config = dict(
    d_mlp=1344,
    vocab_size=8192,
    activation='swiglu',
    positions='rope',
    rope_base=4330.0,
    rope_fraction=1.0,
    tie_embeddings=False,
    init='normal',
    init_std_up=0.0196,
    weight_decay=0.023,
    schedule='cos',
)
MLP neurons of a small language model. Each row is named by its layer, matrix (gate and up: input weights; down: output weights) and neuron, and shows model dimensions 176-367. Each number is 500 + 50 x the weight over its row's rms, rounded and kept within 0 to 999. Numbers have three digits each. A neuron's up and down rows have the sign that makes its largest values positive.
After each neuron's rows, "fires on" lists the tokens most often at its 100 highest values on Wikipedia text that the model never trained on; "fires after" lists the tokens most often just before its 100 highest values on Wikipedia text that the model never trained on. A number after a token or word is its count.

L2.gate190:539469467502485604523514530572449536429467521440492471421518515467477532502466568490558465453491456499551450428508554496459481543453546523482395542452446484455476486600474453458408501539519470507489505536439493537452487605532516548446530562453531489459453406446510446420420476500591494512545550448548518437483504648474468478517497493491518494309486502579428441532497570426450501577518457542508481511604478524584505500561571552542399561574554547507502508574549503484461484466544475454474580512573462447448461541479437571627523560476498546506398637445603469413555469431488519502
L2.up190:518540464456499492547531475509548598483485535533378453524522554571462583506483607449508464432454467452486358527505539507454469502501497496392456534443552567390452554525413489462491440548423472474452454499437540411476505515493513527480529516453440471451391525537558537472487564471536499566559587473471491494455555662423599551451491530482500525522515535510480562485482507528451489525528537408393487559529511559572412504485445519466526576547470561532487411495513497439557538484419383491544557506430500462393525497447483479581495605414521493548509583483498530555493498527435577429
L2.down190:487444468471456501496486578433525578412513461533412472563450513439494513559477507468477478455488531501463416502518515565448501527501489549479501502543512455425443480510502586497461450601435410443508535544483500461524495526464455582496603487525472527526542211500553573453492508510453512507594454508470532509483471705429664582597476490461504586566443595502507536478453601504566424514441411547485494463517563573543469538465564452491608537493511514561552459528567504494551541537492399489462545523492607528436431567505378494447430492421480518502475520495508529515457525531406418519
fires on: "\n" 100
fires after: "\n" 100

L3.gate1098:480499532542490563498495477489489456624566524544514536496554551496499491485509523650530469528651477616556514457507463409539513517552498526423592547613388405505505477545503425495488407462432510498582486539510578602460418483547606422505450529387539460455442553510540482478505489515590348416533471450510493505489553549483537488503469510442506486463515489437411498504492485453554412556474450543487471500569522494474502481436552474472408482436553591453568389615543554513539558516561528585511577492470505529496481550480554509482457501456559534458491547552475514511510492505457449502
L3.up1098:469481475565450386488544458456448575590542545562434568465537545472509511592570425498501545550474514554532551575430513604490497578457457548525553458466523476586563484396496427549515388525487435505475480470518521473537515443411486582552549500502583521452497524501468463504617496444546567492545575485558550434524528467415527493590487575410501521524504566566507530478471496553588569440486462432500512559532478499535540453548564519462498460576445504423483509574445503555514517505570541538427478435461483517534534464517490528458482525553498465552512495506517552601470440464635524503
L3.down1098:494429518478554485559530533438512542621495478522492439487521578515554543596541538535463515565473495496475556502471463546500487511429451455537519500549556508476512530428504592477517466529484406559544448433546476501474587470478451483570575522406455439596581435432433552494487467502490428567536390522498470545537567526496560464474496543548449505613532516608488478533570549441502571531500564524515541458445418535486478510447525514545449588623529497452479519572489583480556494494466493589473556458461522521507559391501484489441588537547501491560489636526525588483499421554582440605
fires on: "oth" 33, "ood" 5, "old" 5, "ter" 5, "om" 5
fires after: " G" 37, " b" 12, " \"G" 6, " g" 5, " B" 5, "G" 4

L2.gate175:447515448515460466581495445525429492497463486548593469590508466455563541490606488521542463496463545431443497433410533430537604476498409474514622535552640397427572554539574543527507544545450507467478487448511488533455499512499542448414474468403430423471458565459536455447538481526496405443453546437552487410536530397519495515608443386571489485487563521543527530490511603486427478608441561583453430569533454516500496556443450528531495547446429549538549454534456550423560483500486423477467454524466495441503463546474526541488413531587613486412492499529458467523398422553572470543
L2.up175:433570524499457513532545543437482456550433446552573482569477468462494489597536554582552499495538591464475540467515502377484567443559465550496469556540566528397526602548647556507562539508527523488451496486481437430520625464500609482389400455428470406543538512440559457514495438443468464496475527476465578500462481467522486527599450492523511534477477496521582408464490545477450466569502529430527515568513483462560498476440575553519514576441413506575564480432463581513517537533469481458505441484542528474505408525473521500555531538551562464431483502500520499600429527497496470611
L2.down175:436545524497440570579561457524476523508452508516505480593446491448472530563494545477525449498476548460574507364505437464491547500477513457525436553555552446476529480449608537419541567530510589438499490529520427486459497396519504441478489487512511523495487504562484574437476482472528458440552526422505524503432432451524473481508544543509511425482544554491530460416428482409478545564484496552450548418492546543492452538492449455398544373458461489458565502503428537532474552516366413505554618503522481483614468468519437475527693553473545476506562535440531428564523561484557406565
fires on: " as" 29, " with" 23, " who" 14, " since" 4, " due" 4
fires after: "," 28, "s," 14, "ing," 4, "y," 4, "e," 4

L10.gate1074:531464507439536454593490575492388576470425566554467446511443497542384527479483558566664552461462520472498419415493454539491496446425548419520591430482575457520401460478465500456550460524544489437569472427533479508553552512413579413447499468561588520476520471548441512557442449546512578589552448455436447567491516469535404453575480499478539443623502516597543512424544509506561556500412551464445528509466484550484468580553499463494517496486559564552424537502576415524441541519506527468484530434476535513449435531495499502547432528391437548541483412528535561502545487522456463563
L10.up1074:493573565525471441437509549534547546455479497590505556443485562482481503405461559439591554458436491474489500437484504469425414419507473470437503519498532444533466457598545556593532533463560511468539448475526453587431577524353499503544528535567533564476495538401526611517617454548436518469435565405444472490483535561569446549525524499556543556518568504461539621467434519493538551523424501456416489514504545513452460668458616373482538498491518510572487603527490426520540523535522452572467460477565491454591521507589544529490470489453424510521526475409523480531576481568499525552
L10.down1074:504485509417442530514514489452478476520460486490450613521458637503526483522534502465586515533541505478484408591447462499501492558478482488441438538523507491547437528426457539495430565533506558485512484574582445547531563444387473450507447536447564462470494398497535460561543490542442435401492548464514444507441521487558584521553554555527505561411460368524506478487589508487566530507484510478458460428467544480493522533505454490416569516491577501543463479535471484437429499508509468528566453427486471460550584486587541446516541549543485445483492402500506533528484485464476511502
fires on: "\n" 41, " a" 5, " general" 4, "ul" 4
fires after: "\n" 42, " b" 4, " was" 4

L13.gate168:395519488392411509516470545570519477509515434494534507541518538507503438520527632535527511545432521506498569483516502532510432529562507475459501406445640433511558541463507474456464516531485434596435471486522460563544474472348514474459494498507540519605512499466569478623481568523463462529377480532564514497503509518491493639544464552529457522447431458409407513418530492499549522534487422506522447509564420454485523552530468432456460425433519508524428517521568436486510539446514407487473496553503466441504491419603509488567487508476520525451441574428488586528553511509491436510
L13.up168:563487535601548504508457525463467474466513512460546514505574401508472539549527542540533458466547497386586542458422512552505445478405419499465451509535593464466500546418454510496480512500497555406422448584478538460534536513439488502431597534468573527482535515597557589503542470509494580446307417508486515593507494488501529519481546509460469403519474489501466458431431473435441484505625418531434498525485511447455462498572506510480530662476463550414438538575480500534449541539498392490499495529537425548536456498496481561523494506490457487476532539505405437494478554535610409411
L13.down168:567530466427522495483454479487451455489465453513499458460467507487525426428476609545530525552502451476412583481522557533580533558462513488513455452449504429494531426501447568512511559593565229525440403458514524501472502493499507487510440477529469418546533329400492486449522483522449510546517543473549495464572538555529503495589479486510493523500538419450466555481503440612560491522497484487478512509563427563554546483516565409492471220458575466505515525456517492498445448480505530507530502490389497497552529468522513517543396414562500504573494465465431453473577524480470490433
fires on: "\n" 75, " “" 9, " Mc" 7
fires after: "\n" 52, "-" 8, " |" 7, ":" 4

L13.gate1167:494493538611509511509455481502476426473463378512603564493452480503446457491457498497535532529481486540546562501494402525535483427538584542475551526478508479486470534520528493597453536467517533585447483526475557493479468538475459500479637411489504528514342580516470536562480453558529447459513532550451480412468485646486533534365522537484601500505541453510464555554492462529497503417577486503380475526533486467440458487500563499488555542484435425438587559570439503510506536528558558546387516530555513522437504564473572552492426483550395430488432553515448603600416491568496568453
L13.up1167:567480543527501436485585498464479380527493535496452501556571404504433507514470484563532440482493545417605440501539425487490449575519488465529535518439509526525511540374547435596542610573454388490452474470538525479519453512493475513490464545477484553487414491495472509446450506527471420497471506526507516501553431508406535428442575474464548605528513496343450477443477480596495473567510577505532452472519457452483537427556560551525545546524424399491501484540504574522474612534528461505507538536541459531527512416412442409586453407609480441456486606587515587485418423507541451463
L13.down1167:541504552484511514445434544500461487519516471554489478406595488522437644578485478437522531508481442453513418493526545513559512441459576467503475540521419564666445507535457545519437591512515443509561485410422602496487462451565412493471447539505526505427473483486475426431561560527499545486457545517546482410459514461527537462422497402483566494541461414547450531531467433426492427524462530540499572573513528453537411565592501557617480618484513461531568478483467542529553503514508462433442553518410602559446605471415475490525446508478428454549512571492530402656466498522522537511
fires on: "-" 77, "us" 8, "===" 4, "|" 4
fires after: "\n" 85, "ul" 8, "-" 4

L13.gate449:584552475457429487480560463597460413498485420498549499451475494376584463496506480423580453382492428547542600492495422496541543526507524444511535610495527525484482526494492451466494461541510595497429509563542536530454490528571455487534539465565452491481568534488440579478528398466524532452568529526548489530482503471556513504502507428518450521494515543453535458443452579463553555546545528515368437478492471560513529485620622511520462579445531485563496554547460446479522542389498492534452464490474483466515497455536507534545479381494432468491596488459401435467463579518519428505
L13.up449:559508556467447491448499534548488487427510479385580440610489453509506463494517535533580524437490535405567517455520435464507546558589573471567519495460493518491522430502454439493482537435458442514423461577574541521461438572562434514535525442505488544510410528538491500623575488443499489465592481495547496444495455523452555481523467522560475451524478478492422473465462610545489435551517499509431416427504533513456469492527468603587490516447508508519489524554501491494513490417602477489429497456518511387430499528494502539528508502512502535468577516522497567458476467487580543444
L13.down449:458443550528433520412481496453465509408431538517514493399479458402492505597470453536560478514480545526541503535467480551519507580518444514423620478545519510567548513511576453426466454440489513428423489469475524583460417594526530562444440512539480553447393518543430449553500457467471432487595421495623489618544497485472548442508566389516523465462555447521547511518437559518586478497539520480499427603464548516496531502518516511394467592443506554477513454556472534505337554386483434425468473493463437470513525484415453399603525428510497515498523511412405520471387566484527390505
fires on: "-" 52, "," 12, "|" 7, "us" 5
fires after: "\n" 59, "ul" 5

L2.gate68:491498550466500499574462498565533492453501509524560428520574543554584501549516472515528448517501536415393492459496466516554575560438404484511580604460582546531518496473465548423467507529508531569496462514540523561479518495556490562388415472513470486483463443553497472384406512595452498480547537648497505439457486513517437525436419468511540519502516396504444473491563525527438509552462556516435579568446443503468491575409472501552595521478575538517419543456430565453485547421552510479573526485464432449526482556481494483378522516576503531443572523554427497479423477518507412481
L2.up68:563484541546443528542571461571355493533484555516521440528518551507506560500535423494483444432517481549523455540480489514463516600551443508596459472479476469565530487526530526479504535481430509492450496473483510563501520457499585459508503359522534534525386447572523449514499486508406484510455484581561501559460539567517492470478450501542530428467476437459422492435396473509532436463486506430547523557488403544496494585497559472535525494371413429591453487526347529423549465477508508560586521450453488497501462552440559541344432552488521423378529433488540446508435507540482411566
L2.down68:555541572466538547535531551528466494467474437523487493562475523475496488575461495549551430460414478510509507480455458464475533438496560527552500512541472482531493433503428553513554439578519592510529508485540544583640504520533608386523443402463529464550446572596436473594419518532503427470549617465467480528452411505575547376548478614458549508370505571511487480598374464503536550524519501448543512476588419459580540542528546520442487518471442474469477478519462541461590463436443557550563528553400455481489457562508582454488567545510486553508515459532539569558453521570520532521
fires on: " a" 41, " an" 33, "\"" 7, " " 7
fires after: "," 25, "s," 7, "ing," 6, "e," 6, ")," 6, "y," 5

L13.gate567:509439496499546491467489488475455605458542482396467458567523499455475464557484537448563573494416548499504552400510537499530521481464475466609439444494591371426466482511542458541405481519430496490463454531495563544440558446492485454425460580492559468457504464496572525499463541533387519522420475552555573593547452491473553501506473486478505455504569448506470496456505593490562418450447497412427532501563449579500489508570500436519482548531601524454537552512428507418481532471630400530376448504593471544464466525601486476563464610458526517491508585481516478523485460562523491678
L13.up567:515384422436543445540503560523425458537592561445480484486473509496557483511501539541534513445460477526477444568513495549589398526518453498528514475382555464414514495579523524507456482534478489521480477539528533545458458497438451507488518523400403492529439479426531420519375517630507511526444454474557560531499531425510462494439490515446557449536530493471472510491511449489528450447456353521461510522520463564518478496509461516479496470578490541535518490493516515469546533430539510519487491507538540558484452574543414663512534523483587566499539574491475483530510490510496479591
L13.down567:502466465588581544457468581500500554580517519499472467519489465518534430512480525454446454447585529479524518433484509583527506493555532496509470488464542435497556496568528552478452460551449197523478498590526607558517524442419511519401507482424529456463512240478507552485495569510516510436453507469560577571548503635461544488527450475562529491438507425512508469478403566555553415451515463483473506528522499441474510565555405493482587484628582519451571523551499500423513423511558415633472455503515485466524463590516581519528534536479456452450499477421420497471426541518512511534
fires on: "\n" 86
fires after: "\n" 42, " ==" 9, "===" 8, "==" 7, " ===" 4

L3.gate294:424506499501466504520498449514528544517433576510637462439519580462529560463502494596614464566586477450548420448486457532503472581574502563539484561478453472450499423551508520599469370544541503535518541492564587443453513493485523464537499539492508513488538590462515509506455559566568480467490512528580603425517528522578454512498523594437478500560482523446517452475511526572484488567512529429546471523465565569483512487494504562442481508468496472566462495538372481556458522496482481563470425506571550493485538469455553452487450512569584540463604431391428363518436445481441433502
L3.up294:519486479583454641468401580462493532498448535561560636494505451481576402498512462424630443546410489618541516562549455485513533500475477535473428453414466490589449495441476480451605382462523535441529565515550486568520472534531545481484446494441520534524485574426486428478517520492570538527464552487466562505504546523521511441415544519506577519490494660514428492496480569482424460488484438542483475482563517576391508438557460604457470600499517469587483651502500571477454541503445506450451501518563555461478451536481527489620514506525479570589476435484491423532514468445542423567
L3.down294:382443563501511526571441491440529474504549513429520435428553519465453524498561436542505528542493549496439437476459481449499397459585457528514523560500517514437494528528418522473535551460543391531462437531611525483430548502402490468487508530584498547408505327557481445500478614493536536542469571526513593541507563518527461469474467589514546477619500540597534490632483480490526555498501586509540513543458422640508551437496552523553504374489400521542447464492410542549454484552456498534533390439560617500469476516501521467496421476536442547424531478534519478477516539496476434459
fires on: "A" 29, " An" 10, "an" 7, "In" 7, "ack" 6, " \"A" 6
fires after: "\n" 31, " \"" 15, " |" 6, " (" 5, ":" 4

L10.gate1261:459474546571509528578534509552479487428538432538498625472571504559400469585576526588510498458513511522475568476414528460422589473497463482513489532450472552494490522497452608502524424526456412546506481594604575538561486494535467543427530550425510481472521399515532495503514484511506484433548473560463452615484406486574505545602397387503531414475430437481441520577516538509512500454547501539443526594444514495437536457518543541565508459491523439483462458490473515520562506557507483457485445479580531475502515466397482469445546498503486498516431375500481602553550503515487501531
L10.up1261:514566572538516556622457507576446526502498459512531567451485403521495534394546515517571523501460583400539496532524452408546499477601398454548530568475448552588424476515535551571521463479468449557499490545546517545410434530504501550492521453471522517447484491545461527519490431450529386465496513547454470465541420528559530482492482520497450444559496518500465529535471575496465530394553465473478628515420489461534548514528557574567512463431553426428478499492451472559451496526467473430514489552580508502519405503457523555476625495532390557522500400474477582551477540555557510439
L10.down1261:480489513451581415582565466550548411494556428485449584439504548574521587526497491465499551420429531458516560476530565492488530462459380435499452463456454496536458490496568523496508523555435496530503443525544466607509508474556477497475527509520422514474532463557522508466484455508536406511561496542541633501457484540552530428562565504580467561575475491528427442573487535509543510520497545446512459473454537553498510547601543489531486301583531489439566425401466542581512471416491478441533486506575461461583505416419475514470469544381518542517505600528515524537537446507500524432
fires on: "|" 44, " |" 41, "\n" 14
fires after: "\n" 46, " Title" 5, " Year" 4

L13.gate497:520486479498481418508540462556408494532458447544474510553462523504488459500500449490529511522534483505485490470529414486432488486443506472513556572484493450559460512472492611493549483441487528460589572460595484370514516525508450469534531575517399437453468453600520520494559621536434513620492506528556563461478533589407418494546528455453521465498553550588475497542450496424535478456475528553512489479536482460463568544460563518574534498513510440475500541471410527502422579553445578502415501547512483530488473567491510563537428525494473413509550501543470532496451476483537438630
L13.up497:478526536560528417475486575496387483368488535549491525407505576530413556559479571436525507504514512459439500466457483501524487504508556562551497512539549542453507525493514409449517522524525514437533530474436432521476501559489497520497516492532489516452505419476547461518496510501515499510467494502442475590492543491574469571462415520391499551532493440495485565517541471516568465576515480522510491462476538549532508573473514510484461383533515489488523562627550516552465358492603469399503435425421530502456634486581502502595421437467532593472461523572472493543538480481412462428
L13.down497:489558529487565481518598558446495475477511501469532383564467519446463525441603496523459494433528486469469524496522473434486537513517434455483395383436485411363493486509534513524455498493504295474429530492470396593428505516383459472477475427459535495468518397433485523450647383527436485505506468595514485531484462557557468470431457510501444429520509517504519445558512465579417436493556505462537501507511455545562536397525512525549583815515446468488479483467537489600575445479562469551435479491595518392541502408493414387507505431479529508467405598492488486481567639537431526481
fires on: "\n" 99
fires after: "\n" 48, " ==" 14, "==" 14, "===" 8, " ===" 5

L11.gate5:460415552453398498526464532507532500461506504515439523465467494492480489498453516487436449517489578437511485448504527472482563509631582555496541469517574513499562481504381497504480459539507463554489534505469432468445434456487420539457514522492527547400489454538466433468575517544616417489480482556516564411533476541460404473556500438570511461407533476482498453487511424499459497542477484376466481575487457513436559483533431569517672450535510506477523454498454475415587527590512459504434476550504536455558447543574466581508539541556606545488513534414511403484437455454613426517
L11.up5:488530568585505423547467440526495495492493552506501494489348599552477500447508587470473561478551450581577464414551513472580572490555538444435434523490448499612510464451609535516425497414475522477429477532484511496559507491454509458464542500534493502475498505543595541502519469468435480537422573582560493504577476499617569518502520460518425448470470521490472471536481495414586543392517530594442481499487486534509479469539488559424558671461425442523473556559537484517446521581538578463477546478476531404498489510513470457538556451545462473540573417526352564463453533587501521498
L11.down5:521477504481485599479555613509507482515512456512466434523461497458510528476413479490485437471467543440521476430573483519530490510471510576552537469430547550545557532526415434437496474498429247513529504577496535471504544489470485496493540454522569551497483414374480405430514573602531532463517523456472457553376498603456513409492440483498439466445630571470418517560556334485490459473469500546489481495549535497530457346522440515610632494520446509461484510509547519574597510526548415507468513511492598483468610537501514497534531534496421517523457411525544469512535436493598424544
fires on: "\n" 84, "/" 5
fires after: "\n" 71, ":" 7

L13.gate1121:568494454517479499540493520534531477478515528524423556410466370479453427517438513556499569486575516465465440549458457590479464460500512435532497491458511562513485543470442540475535555433529500522470530542478611453475510545493576450567511511517542487568468467529515381514483492464591491495431538524493502432425440487551527440461572441463552535556482521470408545499509482468524518434517502426561435575552391452507446491566484521428496406487534432524401429543484505441511585560486434538479543390445592518487486539539497480558409483472541505549481506551469557532464407469531457592
L13.up1121:560453434550592564625562549466468563489560415474512589486460521510444458536544575568535510463448448558502464544510488574513454414471501493438492509424524632494456466588521374592557518439527523537462397477522536470481472467455502463410502500598465473497447534511509456444492479484424517483498506499410455437509496512463427495461518565463491465439524528508532587477506499526563481543545461469528530480492541480501527512472508472472570508547460561482519549509454394422503459563526472499529452507485385578530474474432416525512453575545507465481528422513473536471486502593510462483
L13.down1121:455576522524558484501441513515492495363529479539456509577538445522487420499581489466495459588532529549411454573541505463514515508475471561446465488515480552483406446575511466517465459508484735449536583481471442530606445579467541507603512463461534573488476515475518469503496649571516529503559474479496449531483505511440481542430476514442514492438611555547455575545481514519522471463573509456497472497467471625483503579441535536501455263548624511435556565427438578498489484482450484538501470508441545524589449522564481457482458472588435444537494499560428484559480463522537445580
fires on: "-" 68, "us" 10, " La" 5
fires after: "\n" 70, "ul" 10, "-" 7

L11.gate115:479499500517505523523525484524483557528543501504549477580523405393514521485380443558502497565533477531515459411531466498545386437495489478611442518447578498494540493519494395499492555565497570532508426509522507460541517549539492459522530443494556472547571394489457443492535545484545486434504542455568564495451515471541523401542518546536479517546555505593415531462508443447522469573456411526492475513586437486507539564514506515385451559538519502448496473481485533551544570474563454519506474515546529485514519472483486500529526596454518489425447522633442574535410496458445501504
L11.up115:456528485432479455576467483425514517477502437537493509570518473570498503462496580522554465444464485489453391558570457523420563457602594553505471562469445482450524521468506553492597521490416623586486444543473508563432464507560495452478533557483505459493508444489563495395532543569400492499536399487478528462474438570542432470502516561506486469478490545484461342455494464487465503475501381459465504484472510528580401527494412538429585542464521511490549389441456545541529528530577445457466517538501507442431486514532420476565624536425456590488440494440458436525542311597490456536
L11.down115:549616527442539528490556445607448526530476483520469546630570556489435453509458451590446492450520499457509512557447442464496557507517483510492468468443527487526488465483447531569446457528458510534481502535519594473439459484445495547472519541543496519483477228551567563472564490544535535474452549532531418592622460547399463522471546548400529510517535597528487481452582504407530487533572475500456442550514587508583484626564529609437574420519517481457511482492528527451509580539519451536471505491487493494509420444515548475483553518572498565531493503498530568561498471467507512484
fires on: "\n" 96
fires after: "\n" 76, "." 6

L2.gate428:482519526538534485527463525529488590519485510472489513466492541459450558561435626486577473418510438534500576459490433456519537507517531518505487535498484502529566485536464532523499536543453486588467605533436512406631463607508536505476541514490543511453539506545479472576482409478506419475586514542462535654605523523493500526571414499506539414526453504535485600572529592503506432498451501507570446495427548472448470521466500519467447564524522518401545547466478450517544484454478490460487609561509539521484523508489527486506428522464542492493593507512538480499541414475407579443
L2.up428:531503575487511473569635516482511501419584555488595508470469430497457449466466557456530495522571443434421530517462550496417484397489450473455504568601444444556490568569547461528519413503534510457489551463464503467546543455536406504448625464476463469480449536480587498580595463499559600578506435436488475414438541558534487549487486480604550524469538567469542524504460441473417392537501503553505482541478454392529562521586458465480504472474494574444459517583551548434562423476438479530479486502521482494590433527461508557468475479493370493437496506500520553481466563485439554560
L2.down428:492526574574475427498532520469522468547553574532599508579478429492473408513480490504558462564534537531450515486553543573395532506419481527483536457525479515529413534556506467470542546466498356592445509493482497519488586530510458452464622436475421402543502608490536571570455531498482577464526467560512423402388513467553585490568450516553537581453567503486504466488450435474500472516565457446555453555434528519574426496589566498463560582406596532487517548579582483481557337400501550456468461585443442460468508560526429549520476443492477499513449593436555499518457514451485487552
fires on: "u" 15, "l" 12, "ov" 11, "or" 8, "av" 7, "ob" 7
fires after: " G" 23, " C" 14, " c" 12, " (C" 6, "g" 5

L13.gate734:560451499508537450516513527501415451451456531513540582480517505584502488522435429446605435420431525543456450486531531502491431532581479441480469509477496572514521444527537402531454502460456466571539620474495608539455410521513562414544572490507442566537424526471391517464525481437474517447454507532514479464454471557433522483599544476490450578541539505472504512487475512498487397454399523476492514601500521563454542468525596428554436528573516457466557460573454593411548525514402441501417613489531524540513549560500466542486559462505524572438444538473519503467364530538580540421
L13.up734:529449512580485525488476552449540514546497482528514502511524475417505447463478496466526504565412546520489542526541400430471500465552497434583499478433537491523480411472458521429519549410522513484536452514503572570502535498449495377487455531510466486482306491576529496358496488452444505465436531532543444447538516488459511414525512427483537519533566523524577523513444483506596496560552522419506510550453458477449444592576496434572418471484465455471421539541483500505515528540557471476358590524572534498437546545502405534538579490489477533463449555469409549496439489539541452493
L13.down734:558442458478557518389544480490490486520479443592529483519454465481466462516561409518564422456510532424533595483498431461499436496529452550485440446458471526597535417556602521500479522514463663535441571531510499524601519487485554488588436431463472534440519467414396432489572468433502475450493563508522457359538433583469483465543547403491463566482516468476452502461454411449515497419418549498564516498513482486451545504567474510563525550422448505381490399478431547461519563446500491424466506518487572447509522422438443504490614497518529503561501506528535473436509468552525524408
fires on: "-" 59, "us" 10, "|" 5, "," 4
fires after: "\n" 64, "ul" 10, "|" 6, "-" 5

L13.gate459:496527512488502531466542461494519390496547465529538420593510446493454581518504510492579486447453597508456578526548512504508428489425521521516471432495524498521498501438504487557569524512481514563555565435489627513476504554454499599477510529464453462439412486492426537537460450446559534517478516537502523453451435633406443455469528499444507546459525486545484519463444508484565471404500580495426437537552457519524593445510550558529555490616447461481491463490540526457515577473543519561453610489435512425415494521439571468470563458543497514423424551496484403616409429623517563473
L13.up459:529486417576479459609562461464472556412510496516457597493522470478447531481473494544521556503526501503537376422425491535451457493502525503591557528390455564541438559494530594549509478462493501487443430530549659514528472432539436594491539433484535534490525502557577505507476564535518491337434474552490488537521529435486535498425595537592546508562566431486456601646500425453492436525492473569527526456482478486508410528523558579511529558465490520495505481504434547495511524506488452547513517473565559469537433487515566481495446500541477439465369573437469468607397522525558432508
L13.down459:370457484529477493427532560544522440580506516548570504389515458542453502472472534472477471553525533431410427533491513429485476523500568559457470637441534450523518592477529513508483621513529483448465426573486609493493500512439406555509531509526386547534489525495547455466424517568463508436512454473457530503496393449571487480467468526482556443608488462533517531500528466536480580400450510568544475460558478508557467483446463503458494641496524385497570455513504506460467559554438509565525440544518605542433534489479504523577409542510421516520480567533531472638473531457492557467
fires on: "-" 64, "us" 10, " W" 7, " |" 4
fires after: "\n" 68, "ul" 10, "a" 8

L13.gate370:485449513484491532446521468513522523431593442530503494476541349495449537576458481482488538527453554514552497455422427495509410595466580556498466555512494592523510538471578486607434470478561485544511516478564571465565479507507479520445534490543538492569402499535455554496483445403483582432518564474471508458503449503445434559591591565540513538532478447418402466608464429557509492532478454493550535562537584407488475515585491510499458479548498512470625477490438519451585535492521438379489463561450600489433463490541539422539518555528503505518458547516477587562470512563484520476
L13.up370:523496469453538576578549471547447447453405475452577552529441542417571410501403439461558419551395534492422422493511507535554443534477555494544536475485523553493516525498514483504505492495528453457537501506522621474500510526548406554523468529445434528529424512532502501543537513482497523474560465492520571483507506507439492489497561473492537554498519452487506460495612515542552510489470488522430461614435506485582458478504474524545586402448489514497642502371473449479571489548508451499438509585416519476431497540531528556527575517510521472494436576472499557563412501453474539503
L13.down370:493476390536448539504592501508484451502477483513610481515435388443500466519561501529501491498452490471584506502524510519435445515481420522510514525453474478582454472435467513588482560550454669489561506433482627517473526431419525527452452418560559444463519639559515432516555493494404479442488517569477506430530585519504508491500504395443564538436469451525561537534502354557495471519528525540513407565553467506542413564408488438587512401489467540506561505433396518434536531393445495611511420540489518458492516491412441483607542486470458392412465474482452407467507537481498489468
fires on: "-" 75, " |" 8, "|" 7
fires after: "\n" 82, " GA" 4

L10.gate1131:563563565533447548441443522548484433483397550492442483527454532504614467533496530531580450516565529412473502424507482456420450508462571452528534512505568409466509529457558491513495472459470489454559479579533522527363465524489555506476540500515539553530432467507539507488603457579472500512518517504430545410416419576452511516537493477499412588425451448481482571433534544502525571461373547546467544362591461560488405509526433511496501554480397517482539455431527486495459549576543560532536478481432525450464498430537502536499513524450573509483556569539521483487504480455393489529
L10.up1131:447451525512412515510447495457596553599507496384462479514491495515487572474488511367500403521614545493552431579552499490406526457483615434479506521430535524490498401559488550405462516478510542509538438596460556494501528576404400500461461474500518519599521434461592516553486384514452465515522483409543538459594509533575456516474515485489420536531497541585581399498454542459421552371465463549497511521500524552522446407469528500486492528423469506461564468556531515513417454575537481478516555462546538521510545533517508427458482464430547522493447539511550541503575499502405451533
L10.down1131:543509598527503574546511510469428661477428478505481488527493424540555534547508593487501461588554392463492498582453371499452493491444483498467496578556440426525559507511440640502524462596508470519523492574552457591461532472486533425496441473450490590498471422507500535567518494444476585579561632458502496459556490542518464479473448490537426540461546553479506563410482518498513476560452507548504546523508468479512406397453450537517493621499446565449570522555540504491479499530497477483439470470419511547502513536439522526545460527496416590545485451439480501517447480551463436507
fires on: "\n" 38, "Or" 7, " (\"" 6, " Or" 6, "\"" 6, " or" 5
fires after: "\n" 50, " the" 4

L11.gate722:509524439554519490481459495458429511528547562441461518470530526461503439459523542461595523516540596413486591427510542481565480498320536490526471425464614453531446530429495616514463410428528595473506448439524617489483515566505506475579511517496478558503570501483447502515484496473535516508419493509433521449477487486431518501440486464426424498526507484436546478475523518566486460489426470582467465557473457516483482539557465523439555552468513535487515514546519498428447543556511397428542541457409498495534454501532429492477469477506443470553501421450558563474522508514380525485
L11.up722:541532639461507543504480511500537501507443524421451433492518586509514453515591564461454487512517511555403474552467493498538521576501511435537509541485566446523535525579486504371552444472462523577520579502527469590446520554517554542486498417602511479583586447500526432512532511552538534524513522474426412433422500503568530522504485517536486558372470451498503537497554472572522603583463514391380485461499474498562425480540517341484627490451530492499469571481541494489462488477516525451532461566444559414497524431389454574453516589516478510602520416465508548481520474471525537523
L11.down722:520567598455459464532516552445531540492510507494511438490468471485495395496520494555396510520539430518401486519451403401513511443490501517524572459472509473488497453569514423392471443545477602559474493497508480473470475459417396484491449506504491523522568584389533545430493529515376505460493469475492496546500473614470509465551490509457488552454484538417426529547461467538427420520448422515535471686573497531539456538494558545509521230516459464512516559466558533458482394492525494561427507558464446434469441499444442421402455426448455523551472425442490517480511524523626473481
fires on: "\n" 20, "===" 17, "=" 8, "====" 7, " of" 4, "e" 4
fires after: "\n" 55, "by" 4